Weights of a small GPT-style language model, trained from scratch on English Wikipedia.
Size: 13 layers, width 160, 2 heads of 64, MLP 448 SwiGLU, vocabulary 8192.
Architecture: RMSNorm before each block, rotary positions, no biases in attention or MLP, untied embeddings.
Training: a variant of Adam for these matrices, 8622 steps.
MLP neurons of a small language model. Each row is named by its layer, matrix (gate and up: input weights) and neuron, and shows model dimensions 0-127. Each number is 128 + 32 x the weight over its row's rms, rounded and kept within 0 to 255. Numbers have three digits each. A neuron's up and down rows have the sign that makes its largest values positive.
After each neuron's rows, "fires on" lists the tokens most often at its 100 highest values on Wikipedia text that the model never trained on. A number after a token or word is its count.

L7.gate6:142131105160149096131204145131119077063099169082097158083192198136109166107103147163183145067097198149102138099200142143131153145173181148145133151122134139099139115106165109095113101131105073155146127118119057115127070070141124121155137079132155162067132105128137104134119151122157120116147137061146127134103126128144077112146151114100110117138127130133125139182156174123154104128206
L7.up6:150120134130122077109208106117154138105138133105062148148135168127127092146122117175106124085123127086074207203147099108085120167141171149087129117137212156124131195131146141117128153151107153148141116130074117105149152070193133140132144151144140160130122091130172070158137149123087133169096162138097120103148155103109134142163151150125088180146124139057164148159182121179107154157121
fires on: "'" 96, "’" 4

L2.gate289:094114086153126084146135109169110179105122105101089228115186152078090102137116104113115141105166105161111157146175116155130087118074156148128154090109129132133195125095102185110172112127143093154130098087088139086143105048130056157120112168106098169100125103119145137123056051161162083073171105113117166135129133142143106185081120147096134101157125167115171161141076087095134157099111
L2.up289:111133130141106117157165060160112121099124139105119171142143059106089110219148179064165141121101118096106085119136124126103124095052112124117125108088163134143186149098150179151198089096085092115153143097077093115126108131129098152134084139090093178136094164160144165186102100105156091132116091178142142151123192091151133109126119182087135118113166114096149138110125181078123133136170
fires on: "," 39, " years" 31, "s" 11, "." 5, " were" 4

L2.gate108:149091103109083136167142141206119110134154126156166073164183241159135082101173132088153113082163099162102121115173146148142109129138112160143120146072126042188149125152118130086177102130134066023113127106118092088166143131086146170119120114102141138134130131096100121107096169154150093188149107142118157086178163119139109169120154137114158097124074182130144082102070139118083129098155
L2.up108:129086156131113169153131185200133126119131148131138117101178130096158108175183121084139164082126097089175094096148188154130169107111127134109093179051148066112161104152161129090152100120120143120170132120130106106160088124130120128129129151117135160164118095132105134087117135169113079096124161185124118160130087125061078180072068196108144124169154177103133143143073149111086085146110
fires on: " of" 14, "ing" 11, " like" 9, " said" 9, " stated" 8, " join" 6

L9.gate85:070104059188139084114101179154179105109124087132164118113170098077160136083180163093104099129138164061169157130109138075139130141090158122157155151124087168147164148132114116131157108118098101158134165120072134140138067081125111124111168093074168136111124120118134073138148058120150139074197188091191091130149085128093082076176140116079094118142128116094123033132069189127112148129088
L9.up85:112114089084173157124184081199134147116089148118146123147110153107077114149103115157126082072162101135138113081075102156101076100160116100205160177141096117173119140145101130126124071103142057140113131157131099072199104138114182123159185104092152159177166091101115139058092108090107159136163129127099151097119163148122139124144106148085122117134133123155157145162117117138102140137062
fires on: ":" 82, " 0" 4

L7.gate219:122139118148149115107092125149203132105138136175012120113179132143123143098091134165123076099167127099157139135119117183076102109125191150175116104140168132087172108143074141087083079125115110104145157134093125167137098112128105079147106130074095182100035160128090170088122142148152128095161083099121176164077089141112205129129149137071105087118147115166175112111065109119142164094138
L7.up219:161118109106122147171112093156136081091105081143078129131070125214153092128108192125157122127168174088126109125157109134072122132152082099167191187127130157140143135232136157133092145087102097123184143190122169164104147131099173155159123076130125141151124132141057145161149155104108116105162143134138174129154106122160153071174135126190106081088089165079124117127091120070166102109148
fires on: ";" 61, ":" 21, "," 5, "." 5

L9.gate321:071140091183130186110086137213140088114112164095118142151115080145075132104145113149123140098088111111126177118184106130049159131113121162082136071133159110166138132042131140133139086104090060126135110079132139096169118177144118119126161123146157106123106056131104152103116065182140130087140106053166103163151158121153163136160127164114139127149136093156166161134151134110150173186098
L9.up321:075101147093123075123099163149099117084150096129136118085129139125133116113128133099133133137112111146126103123101141176171165168103119043121119122091115121119197156041159093126077090104105119128085166092134134093123242184177094119184139126158092097117085154141117078153126152107108099125139117144175142124102140182056139154126094080069150090110109091131159144127099057108101109107106
fires on: " |" 24, "\n" 15, " (" 9, ")" 5

L9.gate140:098080154101136091125102127131136104084118165154148162123171136104113123100139189147104155164123125137114122143140131089087128135128179126163147136079110122167135142129164156088166051157131075141174089088095051156109068131148124096152141117128109171096129129151099138116117093180123120123170170198085135143086065104115143043061112135131142099079110109082089103058110124134115095170134
L9.up140:132078113087125049123062118144071164108148067202123106102155122150169127093119129131104153126146123105136120158111120111104161116129126079136222092124148132182119162059152124108184117156125093201120096106151061104151068154095170127132141123071082140151081145151142145144153128140143102171154140156092110096074123091159037100113075143109111115137106107125177080162128160174132125121101
fires on: "." 31, "ton" 5, " end" 5, ":" 5, "=" 4, "ds" 4

L2.gate380:100113048162158088116106091103110122140093125175172163102110132133177086097149183079112137125113120115102128129118061191103104142116171073153152179117102124196144133140058155152165084136143060162106147148098154140162073137103136142048178200174146140112120142150141117150132084135131126036164108140084086145103114115148172184135144097097138115197085183151139087126153086135128137112088
L2.up380:108116121121171109129145097149153181119140131099182138091125176176111112148096141083100109121173123204126152118116125114085138153133118109101108122181144104170145128150122082137145163130131103214170105162166148143145165191159095129120204196094133051144146171141142126115168128154141132123167175055179115129162092110108073137108180120135138081141146052120106131215171157107108143121112
fires on: ":" 58, ")" 12, " Total" 11, " office" 10, " Spouse" 4

L9.gate2:162120145166136129110135157155126153145132105194124094110180143134141175138123102196072165084129163154120077092155100149089102141121165140092172095123105157066131075104142105157152076107146072141158123087096107194180128142118126111101105132091211109151062131093108090107171159183079176070124137156140155189064163148094106125138106117090135125072152103123148159115133058174143149097138
L9.up2:093105137158154108100111102149150147097140112143060129067158074156159168146148111157111166165127104107120129081137062169092123177128111115135120095059096138096138083133097102115124158150118178143184096110064196133095158116115169120128131063154084086134091163071140131172119159103117161100083053112116133199099113126177175139159164122134172167149144113130098146119108146163142105108135
fires on: " |" 33, "\n" 11, " that" 6

L9.gate71:111127082191093091108104137162135119153163097107106106121145140081172138116112132105091162119144117142114196116142137169089116217148085127151163118118112171076179079084095143135124121143120147168125067119070071102139105167171107140156184062077123198118114114095125094130158121143167149159140070159081108180197119123154124135163138125127149073153179119124156116105092137137104112157171
L9.up71:146157116106145142173134156108142132116113127102143153098146113171235170156044126134134122083098165129085131117176111126112160156075077197152135133134159119102142136094150129136150082138165161112140097146141063108115105119141119164214130087105093158129153098177094109170091102129094114148119094118186159172190112081097067110136123147152136124102140117121110144127127128170170114155124
fires on: "." 41, ")" 11, " with" 9, "\"" 6, " as" 6, " following" 4

L9.gate174:077089092117112136116139171198184123093154178114100098150121149132132078096098129113096056102165133093117134157186167172073113140140115122155133085119142137066103172130135079161092107117132141169111118160175087111145084130110141137166104173130119143128120156056152078131117150123128159196102117157154110145076081114159120146148099151215130130131147077151115152174142117107175058089140
L9.up174:162101079160155080090146071112138171146150165139150065160125127153112111129106154109116063145147126144090154136191133123156111136148112108132140121124151088073138178119145171118114169130109114159133117098134128117119171128156140051132115122144150104098179130105106135127111105149115109197211148096098143152120109143102080201203081103085118163099069167156109125155046149157134139123138
fires on: " =" 53, " –" 13, " (" 6

L7.gate149:132168140189067053075179191121134133094220128108102125110163107067111132101171115084106115145141120092111152194141146138132129142143104080163140090139159111133154130075116153145170073163116052137122146131128065163130106153132037088178150161096088166123087156080139103140161085112154156090161164083085108169136154172112115069105136123117081117114091101163153139185142108116136103131129
L7.up149:117106126146112092176134150152137151110129099132052175102111136096113149136130060075091170114140078155107127160154148052109119196156157133131000148143119121082110127073123115132080163183135126123116135188135121158128109131131121140116181094064091126124105097138094089136112117122153116145144096145083158098151073163164101116167091096131091097169125145179121194095153121101101102175152
fires on: "T" 15, "P" 14, "UN" 8, "B" 7, "F" 6, "R" 5

L2.gate28:119175127104127132119085160102128084149150117109159131160184181123114137153094120124122121112162192099143173105097145082162131190124111149116088106146170119108123092180090070084067149136234125080110119143139080072111142110126096166133106112101088079128157087127092139103142147118187115167177109126115166111130133135099148119084203099124186191121100169112130101112104055093185131108182
L2.up28:120134174085132125119136133182115109121078087104093149117100149130192140160112135142140146130148172136150122094135123090136126126141128128137054115182164130109176115199147136144129169143211148060148079135103121188134141144165086178152128093087114108131129083142063097068107155198128154096154150135125220146118146155088098081184136089173165167166098169120119127115152101163160129049131
fires on: " un" 32, " Un" 20, " $" 13, " it" 7, "Un" 5

L2.gate90:110102117132129129123116076112114164169083051076078181159106121076165067114094147161119107150185099120129113127129133116097120144097127171117087087133092193114147069146141129147157208162144106118152159106168122135135107213094084119099131100081132135090147118120081121128128122188201196133115140163107147092064188109172103082140154112161140094145143158139108119165113128138173095108126
L2.up90:138155095117114115133112111119171128155181189157160138156072151168118147125108161142139165148112131140127139159126178149161110178186086150067109166134128183087101109155053111141158176115161148071074191134084127104152148163136131071146194118058083113134148097136067128141140079070139157173140156145178158071103173116121137111124169100092118176140089157126069154093143110106129117140115
fires on: " cons" 19, " Comp" 15, " ret" 8, " exc" 7, " Cons" 7, " Comm" 6

L3.gate331:122102147179094133135117092132134128136070143142158183107096115127086113141124112101142125187190175123153134096134154126136106130163205088090143136121113157077129150140157178166145115077167113109090193117157188153113122141096104136183154183153072078069139137157145155188121160120130133085131159095141074145148116131110150135117119110149147097129147152175159119099129094036165117184103
L3.up331:116116119147078140111071135108091096184058052068103141118135179123100067148152151142134144125133111104099131113181163069099134089102147144084164199159156144091149086109100100127089157112173113136091089173168162138085066157114145111187157173160126083109111144152102131127125119160112141084152093139155121054141144147173159154113107171095106047136119183111132147126124117088156169133106
fires on: "on" 20, "o" 10, "e" 10, "do" 5, "ga" 4, "er" 4

L10.gate210:179102142176101108075160174133132156147144085142118082129163135147117091086093091117165145170131131133119131130115195162045097089111100127150139119164156157135139115080041139140126091136202055136132135090167123092142104133193157127105099133131137080093144144057143173115096111137146179115149106074118091183137114149134187146145110191177126146166170120102151084161151097177133134133125
L10.up210:098068122115075125140107078143146144131144079123113113149154055094130139108110125092143125076121073142150141119084080148091047094130152116111065115116155140132163152149149138146134135109139100193132094171151155129102084191124133123104144106152121095129137091113136165174142145124120100127130089088094147133125179118188140129079103081117129151122182172151130114181107130135196107065116
fires on: "\n" 27, "=" 17, " Ja" 6

L2.gate345:156131070149068111135145151108109138145122069167068090172153192137146160171167128107134155147155146131117153120061189133105084085164075142115099132136115147163103093149102154162116132103144148096113085118112099187092105137130160130105149126091125160101202123092133122165109066084139116052151095091163210120129143151139138130148098106136094156152053087122114069174145060094115154060069
L2.up345:126124148133154185145064114119150159164165064169129177085135151071125131103163148089111137139163111062115135119096150108120098125088118149105141130130139104161107176178142151135143092118087098211106126144117126140163134069152137146104146085088119068121075139102130158103174135133120133159164132125143097117156049161100062146143132049170135163132141124169148123113139134102125130139080
fires on: "." 22, "ry" 16, "de" 11, "e" 6, " Post" 6

L9.gate234:168089055185162104131171162202145134103071121128166131155205212116148107135072108122085140106079160096112134107117130184167127116117124135190134067115084158074151088125110117197112097090164148138121141167133087130110145149143103141166154122095139157109100139173134141157144096162131139111170097130197114143136153101146059147132110138194149102146128127114152151105092169099053109116176
L9.up234:167103116188135092112141199190145095137105109089114133122152200071169112138132110154128160105082134111088150150099131127079190110141096106082137058137136135159142082106075161126156062183108150119084110140087141142157031156136109171186167110167169157102178182154157129147149126138214162091189115141111119110125114094088139140118120109147118051135122095086095109089129127149117094137154
fires on: "=" 56, "'" 18, "c" 9

L10.gate31:126104132134133138112165109151169114098042122143149195128136124081092111108093150073149066146120152071127109119135119144134115072072148167090139142099118120112191115154111153135100179152155146092159098125137092163094127180105100155089087145122132132084100177161175185096112098177123130107141120081145157165158143101158157102135139178103146145084128094131183095136087148104177113171120
L10.up31:153133141156088200139111118135121094095134107172145127138103133123117121154135109111108089162129164091125122119145160114052094085087087111089113146099116068139190139092111152092153209115083096074088117156137126108155133158116125132167067152093136130138107114193191115132183143150106127145129096121131136174147084124109148181113112097125158149021088140086146103100176129089114129111131
fires on: " (" 19, " was" 18, "=" 13, ":" 8, " were" 6

L9.gate83:130133112121112088106163114176112094138178171080083095121170140149144121110107153149135142118162142113115158149113112152112091174135132102168181096098130127154124152169093097127099134132140072187123176176037117126131123170146066101131132065068132155129099100158123117120120127121128114210164140141141171204114069123133117164031114103118102158162151154153153151124137103121149158104182
L9.up83:188160222137194179137124080170120142068150137147082097142098111175135123141079158179157152134129096128117168163136114158123152152107123171113120081136162164132147150136155205097099148149117177155151120141073107168101117176122119127115098140122052138063140138119136169093126177104086113161068108120129134186145141082118088154168158161066142144151135094119142126214140176168139148154116
fires on: "," 37, ")" 16, " (" 9, "." 8

L3.gate191:163103112111131124095126171152131144074117181133137143149168064092214054109173170089129157172107120098075119078153145136115171062174196126140079072128180105177151117107154177132137113127151124157128091091156171131166156136101104157142196132113178120164108128127166130124123115178143170180165120128175153154122134116156144123091125137087156092125129149161093137189159200134142122120121
L3.up191:124108110112139122128083110163121138092119122111169189127092131166113105131117116089115179136135186141076129137149170162145153100139051126171093154153124187161127122143113173124132132078127148140182124094106170108140138125111156127159139061096206111108159145130099081064053192134076128149129173118096130087177127063126109151130058123153085113154141151185133119169115169212102192146090
fires on: "ing" 26, "s" 25, "ng" 5, "ate" 5

L9.gate237:167138110167087116114162072098164132157137205115066105127107153112107124092127128178138139034181125138115085114109127128155112160119150084157099095107139157188155118109137161093106163119144107192126072054136133112073146163084080106114200159110100157143114137147109163078111121098061117088124115121078181155147125133137109143156144122112094111171132115155127167152123133129170131082150
L9.up237:110195152072154138163072111186117157080127144120122093110136145083169158101138111136117116180153068132134124041116083166115202162144106142115127080129110180121109137108086127085114158048169106171118123054109145160164132073111067120131137136134092117082082145113126141100130124091127127135035104137121177147159123127139138161093152105164138128139135182120136092111142064119135148091114
fires on: " |" 35, " in" 13, "," 7, " 1987" 4

L4.gate81:098133113066094132123083159123103108119192073174130118135148161163162185114098108102197188086147098110111166152128073093100088155115081091110162190147107187160116116084110142147178095138138145210130143073107042117126133131169116135130185112143141119138139128153117150083104165124170151157138072156098065119118080088110098127115143123172114151104166071170152158135147070115166158173141
L4.up81:135109154123151090128117163127161132061136058155142146087144134159129094135110181082107180102117097139144095104134109044077108137101110087115123139123114139099156175121091159136177155121140143134122115124119104183079064111143166170121109156094185183064151071052131202093082175134167119088138165138127125126093121091086107128114115082124105052090134053164170122142101114089135070149121
fires on: "n" 14, "on" 14, "r" 13, " Den" 11, "l" 6

L7.gate196:103146105167113098144113167101175136156125143130114155117116143100101106080170162107120175127077175163179150093176124126089173190100125152107092132174197165163090094114108138128176112128134168138150135152123143064116095100111121088130119101072150201103084149151179158127111052164069111109119114123137116164219108137091144134161188129119177144091112099086141141137119170122118168186158
L7.up196:109152137162175149140205097144100158196078170142140171122124177128117157105121136076145109165057145125075129129150121099119140116084136165133034115146137129106123121187050078158122104127115097139148113107113101107114149108112092152101154088112146123093113142118150091104085114123137142195124099137079134139140146058053066124164157144131104169072165141113147079097049174163130131126175
fires on: " have" 16, " not" 15, " has" 11, " over" 7, " \"" 6

L10.gate445:112122163165172075114134106131197148092109187129115156121139144151173132121199119160140081179111122086171147111122078154146112129168137193097128128146199141118153088195080125140106063108176129176102126166157141097119191118094124139111127157123107130095110129102097194131117148147142127142149131151122158122136047158173107099115102142128126101109155072170120201078071111150134181130104
L10.up445:087094170141122120123133102084164122116159165179145222130123134086114162114117121098115062138115077124134144117103113167159127114129127094140147127108101128115161137192148104191136117077101098120133137082144081126016144082117137112135111127103130131137072130120097199142177099113075150131136092163132162111161122108122082101122097106140133173140083086138135155095148139103146139138177
fires on: "," 53, "." 10, "s" 5

L2.gate413:131099106130132111132122124127140049136104136086131104122221124103174144107116108110087115096126094156134105119124168105087072146089148047162080138087168071159192132121106137078153103158149145091119180116096159133052087118179099166135157138134101149089099119200129147121068099132119069130153172109158111102058172133098122085112102073123050119152072120097166127095136127114108150088189
L2.up413:155100183110151143118071130109177107129104138101127078076166076182181115178140135089080125094130102157144114118149117131100093133089161125166102192099137085105149101158095120087176105127099140078134157182092210124074109100151120194081111147154101074121134169137105141135107129167091083128105165151159086122086126158120147095113135112190123132168073111115163101101163102109109160081117
fires on: " El" 21, " Bl" 17, "w" 15, " Chief" 11, " el" 7, " cal" 6

L3.gate52:151129098155092123151143111110115146120150131093109180115135154059090209131200134065136124138143110122183109129119127108106107165163156087100110123145116155080136152108132108183126074130188117124158192172113118100092071131155054119184129094131143138141121079121087097110142101106216172111172120132141156100108126096133136112104085102150200108165098155146139135149112135115161158132166
L3.up52:139170160091104137154127087141116058104114121060062140128126133090089100187133132150091205123167117191063127141112088169159127094108175098135116171128137096116141092105138209104144152174072138121152123163115146113106128107143095156111067117100077149096167149107155147173142130155140126027134098178183094144137138153126137142092114128080145111111148186141120150168132141155134087106147
fires on: "s" 30, "." 17, "les" 7, "y" 4, "i" 4

L2.gate398:166109081142108111121184152089215123103128110084155113130128090155133129090120161092106166141173136168120093083117128106130131165174122158111156132172137124047094146150135073100076147049094151099148161153079094158134121136158173152146142123058131090100098103125101120122169139127178115121193148163144133089188129042119167150141159109175081140098070132111206162160145141133123126096118
L2.up398:133130141171100165151154170130187105088150123065116151198084090159150184126137115155088167107146109161153155143158105106079152192088110141074142141148153099040084167111141098128059118104132162142136128099135087109108131124128170141139138127081107039139167102105122097142140173109125076092149088168122130148128128064153153152138138099180097148171123195135101189160144120165079112182138
fires on: "ns" 14, "f" 9, "m" 8, "nis" 7, "um" 6, "th" 6

L3.gate185:117082091132080156112139133135103149146068120101155120119204122077107173143162135099102153185151112165121127093162124112100095185145099080103117097103097172105078059096149131168131133115132140134107090079137150054190116082154132192153165172144025106083096103159120160087150142112158113129127128096153137137161082152147131104087111143172121076165141125188118129132104113090121117145157
L3.up185:145138135187092125155065133083090147094066148154153142106102131150130089169180024156148141142119150161194137099119150140167079125160131152097092159102145136121140136129095093099134105060096189082165153098118179160148061130087157126156180188076152111113154124132126141101106152107115143106141210070099142090134135124132104125178089072197064094115174116130141176164105146159114067116096
fires on: "g" 19, "e" 19, "ight" 10, "o" 6, "ng" 5

L9.gate379:164143121187117147134137132088149126114114112176110142133100088119126184103120154125124089169079140157155158077135118167094139068075128168126118086123093133047152156151114132155122111063120090165141138096076133120101139138123084166116214089113117151145161163130163152237077138140092098073158144089128167154156101131198192116132136168102115136100144097140191180172139147152107140128130
L9.up379:147088093163141131113135121116119169102157167126132185205134122151170118111121154086111133124173058148089121122096131112146134171056070112144136118089127155093185145061106176098074134076166126166100161134158170165152145126148155148101163156180111120164163183135156142152080123189093092127129117103167155181138130104131117144130088063091135120081164144093159157147157128116053089105132
fires on: "." 48, " |" 26, ":" 16

L7.gate28:092093139064140122133136137130127084085190109103158137107164163104123124104134160092135137098121091103117166109118225070114101113170159083119059083094075134150072162153126129184093104069140119140092113165131095150096201103146129117129101155132186145085121124102113152189076094150146096099154137166130183154099095122170117134067108149170120125102122116122106148151138202123127158114192
L7.up28:142036121141125122084164111129167100119166144159139114151185139120105080129120162181158144126092092122134157076144122113098112142098131135085179110117142135161145122148140086106153102110155103141106149098119099106170148126188099082228105103156166125185165075106102131136126152087130086159172109101097135078103082159130071160106206146162090142115118141124180200130114143071118091104051
fires on: " of" 33, " (" 22, "–" 7

L10.gate30:136117100063124099092120182175199146166167105114115097136124148057127126075136174160107082182170154133094166162160145145099097132140153108120177143088152137135133155127129135102146100148091081120160121089053137162199096146125115150171176156150121154089133119097164131107075067209107121119131079107122076152148149118076174110191141149160127141145123119100135111029165091120152177129147
L10.up30:186174152136167110090137138136125130163181129077138150154135153150131062144099160183089124139126129144147190163103125140122094090123116155100192113159197169115149122111088204094154184119123114145113031181100064102094156167148118095143128123095161125171195151133163068079136116114193169130113172124161126118158126153120140189144102168141106131132145078090157098113138064152156120089108
fires on: " his" 22, " he" 16, " He" 13, " played" 6, " made" 4, " making" 4

L7.gate260:118106103087172102090159125128126156063173128083202165113140099078122118115058128140140188144077184149106173131137110107201143119139169068140112114095161102109151143135140155178059170171093183160086109132072108166110144160084122116124140104103077135151142133146099127170129147168112171091143138104158194169201156111184193094135096130114143151116192167123161119089126150153193123154163
L7.up260:119063134083106122107168126147163090094167122089152131128118120160123134117077156159084162159164126130068148147179102136091085110109090146174115095164058136126145211174180133151071179074170190129110105129141107205135125145109137137169101096183068130150112154113153072099108133086149149142123127150116168124132135102134132121132154154083095139154132114128185051123110077130186120136142
fires on: " which" 46, " it" 8, "ura" 7, " It" 4

L4.gate334:158069084116151077084151096141173088126191105141137100135109207149126111109111103110212135158103136108099169142082162137128098096155198151155116071096118111139094102160149086154076136150133072143156229159125109168149151179097117198122164155109075067120132112107112096184103152163109105130133121108106125198082111095132146145123101114139146122119088146147130141106087103068098127114088
L4.up334:097148171082063133159180043111132118160121094143090128111160151142083094152094108150116123182112173189095092110114161136170120144163169131111195140095106072078124118121096130142133115086156157169103114144150158133152075136109111090148160127114101174098129171115095151099075144156138122160090135115123155199139133133134091166148119183100078103171186172103114157124136130124105084146145
fires on: "r" 29, "ar" 10, "ment" 8, "d" 6, "rove" 6, "ence" 4

L3.gate199:124136139141041078140209120137124102118141114109111198116099134135172097126118071121087107216153137125131112113158183145126128103176129146136110133110187116155122106068109135115131146171069085134131113129091145184117051096095119162161143134119131086071119123092108135036114146137156074165140136112144150087142130132145125128121156101083172096122157178198098134160110125143147120135104
L3.up199:136149130162130153131179141127112115110140131164165136136105186118126066123123133079154115163085119126073077152156177136134083147133158107111053126118121167124155117140133166111182152123158098137167111134039150099147090198105117180161139179161120130106100152115133086094152096177118075146147113148158140020169134123140135130113200116125140099152116161152128186203139130125207120151074
fires on: "s" 23, "ing" 18, "ed" 9, "th" 5, "-" 4, "ated" 4

L10.gate431:128145091096058075097149126202161110138175138096139140106184154124055073117096151144187121148133180109102165135166105089127143076108131158127149131062209110116103104063107156124130121130174069150090132113137131141160085144117126232141163054124106163158115101114184099161101133161106147119093143109129137130158167171128158147146114143117120183146150140113205123101128147151127113067163
L10.up431:117165162134144096099129091110132154158094149120113133131125160146153161107113127182136135095122212123104108097139097096118169138147104150117128124120162123174149139095103140096043118168167070100159117175130167157155186120091199122131169188153103110120128066081088163077109165133161096162101070136169082086127146147117159136130143138143034143103083151129098139138140134138173127149104
fires on: " he" 26, " He" 15, " it" 10, "é" 5, " '" 4

L10.gate340:113141104135111101131115134092176080099077141112098119109125111145152137084224102133141083141084131104189138128154164178122092098104156151134117137133124144151104151130145146135129109089128160185085097113127148114147082144161095133088126105067171137088055160167145160153076141147131084102173135089185149195158113115139082099131150165120098139162163056119150188103032166152082146150117
L10.up340:134178152121109097104043076155112120073124090162122129050137129142146168090188164107127125143121152132154150108155155165122128167119132098106167176171090108154126111081175094111197159133081120105066130181164075127142117079165193119084120137103184138110105157188047116156095111112137186123120099130131126086162146130142108146123178177130082139125153111138129129080164075123084132145141
fires on: "," 60, " American" 5

L2.gate33:137140086135129150092119136173130158170127073101073123108104128123134117100117103141108187070115107097118166119129076164135087098133125077050141077103204163207158124124146144146181158120109106121122093125161150101165113119177091152112184107117147096167122122180090110144186127189110153159172125122118074200145140130133118141174147105165136131134137125122162079121054076107126147150117
L2.up33:141115155088113091108120138077089087183126113106096057150102136161079171133122088190129136084092125080144131149161140114170189082130139132085184140117169182132098099103173090167104168157128092081144104101173102109114130139133128209150093111109128135169114116164115112146166143147093143144120216160152082110129163103086179135094094162180161147133090081144156100144145092174126102126210
fires on: "F" 23, "e" 15, "11" 9, "15" 8, "oma" 6, "13" 6

L2.gate352:076154149168113132115145094112103136117081129171103128109154103095170127079141145122066152160162135101162095121083165093144104122125130137115111143164165124113086200050115099112093096113136098131119121131226118144126103146136162110149117160130156131132155156141147172108138106160103143146122111115163099092109131157155131138202139158120134164081206121068170218097125117138113066131163
L2.up352:093139084138143070138090138127123155101132164095113110110122115127100128107072103126160096195148136151154124057105089112106174112106151084113166190135094111145126117123125147156016108141105043149120112133118117110169116116135154117105064136161162184109138097064142136133113092176167099071116097134092109206118117184196181164115113078175117066140134097120121133145113083122116154157094
fires on: "y" 24, "es" 11, "ed" 8, "p" 6, "ent" 5, "iv" 5

L4.gate166:122121121106082113093094194118190121113110153130186076102157107086166201090105146150136126124170130106101169070138102137132140160138128135089136110136099116142194135124130132131105100091139130106109143057100143212150144103162107086140147157170153117081079173104065114194090153099195145126170117128111083132165119123139153122199091189165154121076117148143156061083113134162119124129106
L4.up166:132144121132183088106141110116094175140100095152187117129105194128158139117051103125099146084126123148074131158089113105084100149119129212120076096114118116193094138098178145101105129099093175168168083114124105153103166142135122181125083062123125130152091139107166107100169073111136117151062147122096099121097142154122156132099187162108110088112052155088120104088104200166097156139137
fires on: "'" 35, "ti" 26, "us" 7, "il" 7, "ent" 6, "eno" 5

L2.gate51:150133151156149113168186080129099126188122097093146122094101157135138145098119107147190102120116104072137127077177204092124173126176153062063141113069175168140107114116170187099074104152101167136147178088136039138142118105136128156194115084125153109135175054132110130136137104136141116114112080112199142180097095148101093141124089153153099095139092141157100164118156129102130102132104
L2.up51:087162216064109100115156112155060148103081172134104132124095184122164115138119065146140139116186138130113096128154195130143154095140174134196155123103166147093094184153162118109077121106128129106143092113114094142154073152098125151159076152097137129143150118101127065075107132115135102168090107126177089163134096096150136123134058171172116083145114156152129152171110069136095120188071
fires on: "'" 75, "tor" 12

L3.gate410:106134119183091091136138121146118093137126098116090183156160132122120107123174124056134130109102164078118119146112164112134105168130160096105115075089164126137136138099046114098099105127125077068159152147170089158162119072130047116149170122088094112172130085143075087119183091109186110131177099119131094190089103134089102122156138151096088173103133111163185114088164090109124094116117
L3.up410:083157128137142117160141152102098106093147176089140107154133082156162181125055116126126167130126107152160129160105178124147175160173071123046098084125108136108089086138151140114080122146118137181127173152101103084135159101085173104091046068154211203094137169150119124132124114135160181179095117180107155151158139174139183116130206096131156142108151157126119122150142176185164095161154
fires on: "P" 38, "F" 10, "unt" 9, "ade" 4, "BI" 4

L10.gate358:119150050184151119104103137179083152186114102117151139182136074075133088104114121125132234112155143113145103151135093163141151148118148157112086101102146150148140084120163114135071148132168080127084129123144021161129138161137135125124090130112127094095092210115099124074123093145141142129149134100134142139105080173112075136110105123142189114092147085119117137188095133128155107090134
L10.up358:115172114143176137130081158172124117121075057081074181149186120133145115096113078087098142160109098131118107123100068111158180163091118151093137087127133095092152126102140110148170142087191120114157129080148088133083151076155150097092124137078118076110149118080150129166139066166132168161111132126101124129079095128089097130113160158131105109160132152131095177108123132105140151127084
fires on: "\n" 72, "ingu" 4

L9.gate89:129138054200093124133172153167095095153120146135114153177132137131096127115130158134107185125117088079177118101095124160181090160094145142157110085060131208092167151149150100092195150188159151167140115098091151142110075065142080116155151131100157191103144113173141094152154149109144121108158145106128144129166169137172121180073150133137129173138125104137151123149139124141159110135175
L9.up89:127145115077161101194118113103093140122116172130097199097093162123152211130112168124185168151080082154154120075109084117110123108091115066137131130047136121120136127143152201144115122149104163210184140108105137157121093159111100136130190060172118136108113139084097161142137134155078101066104123100079136100167168111127152131118131070104160132118170103141151129149110187109163181128101
fires on: "." 65, " |" 31

L3.gate334:100114114149090080110179108137148127118144081166124149160120143112084060114142109135100102148117135155131136127150120124151142128102162196174117125113104135140176068157103146144099199129105089080119063144112162171109122150164085131155073153074093131087112155108191157159092108206141085138177064133140136198114133159145176128123144164151136087143108181212134094099079132073127134094108
L3.up334:109114153089110081136149132092167194148096123185135192157130100158101122152177134122121105176118131190129123151117089158092133136080125160129143131136091071119097136169097136137148131077083162143144120124141198132178134123150146122151138167116113142165155174113137147130136165179124171112158057146151094191119081214117151105154127139097157142086120193194061160090085126090081147137060
fires on: "d" 16, "nce" 12, "lt" 11, "ment" 7, "ap" 6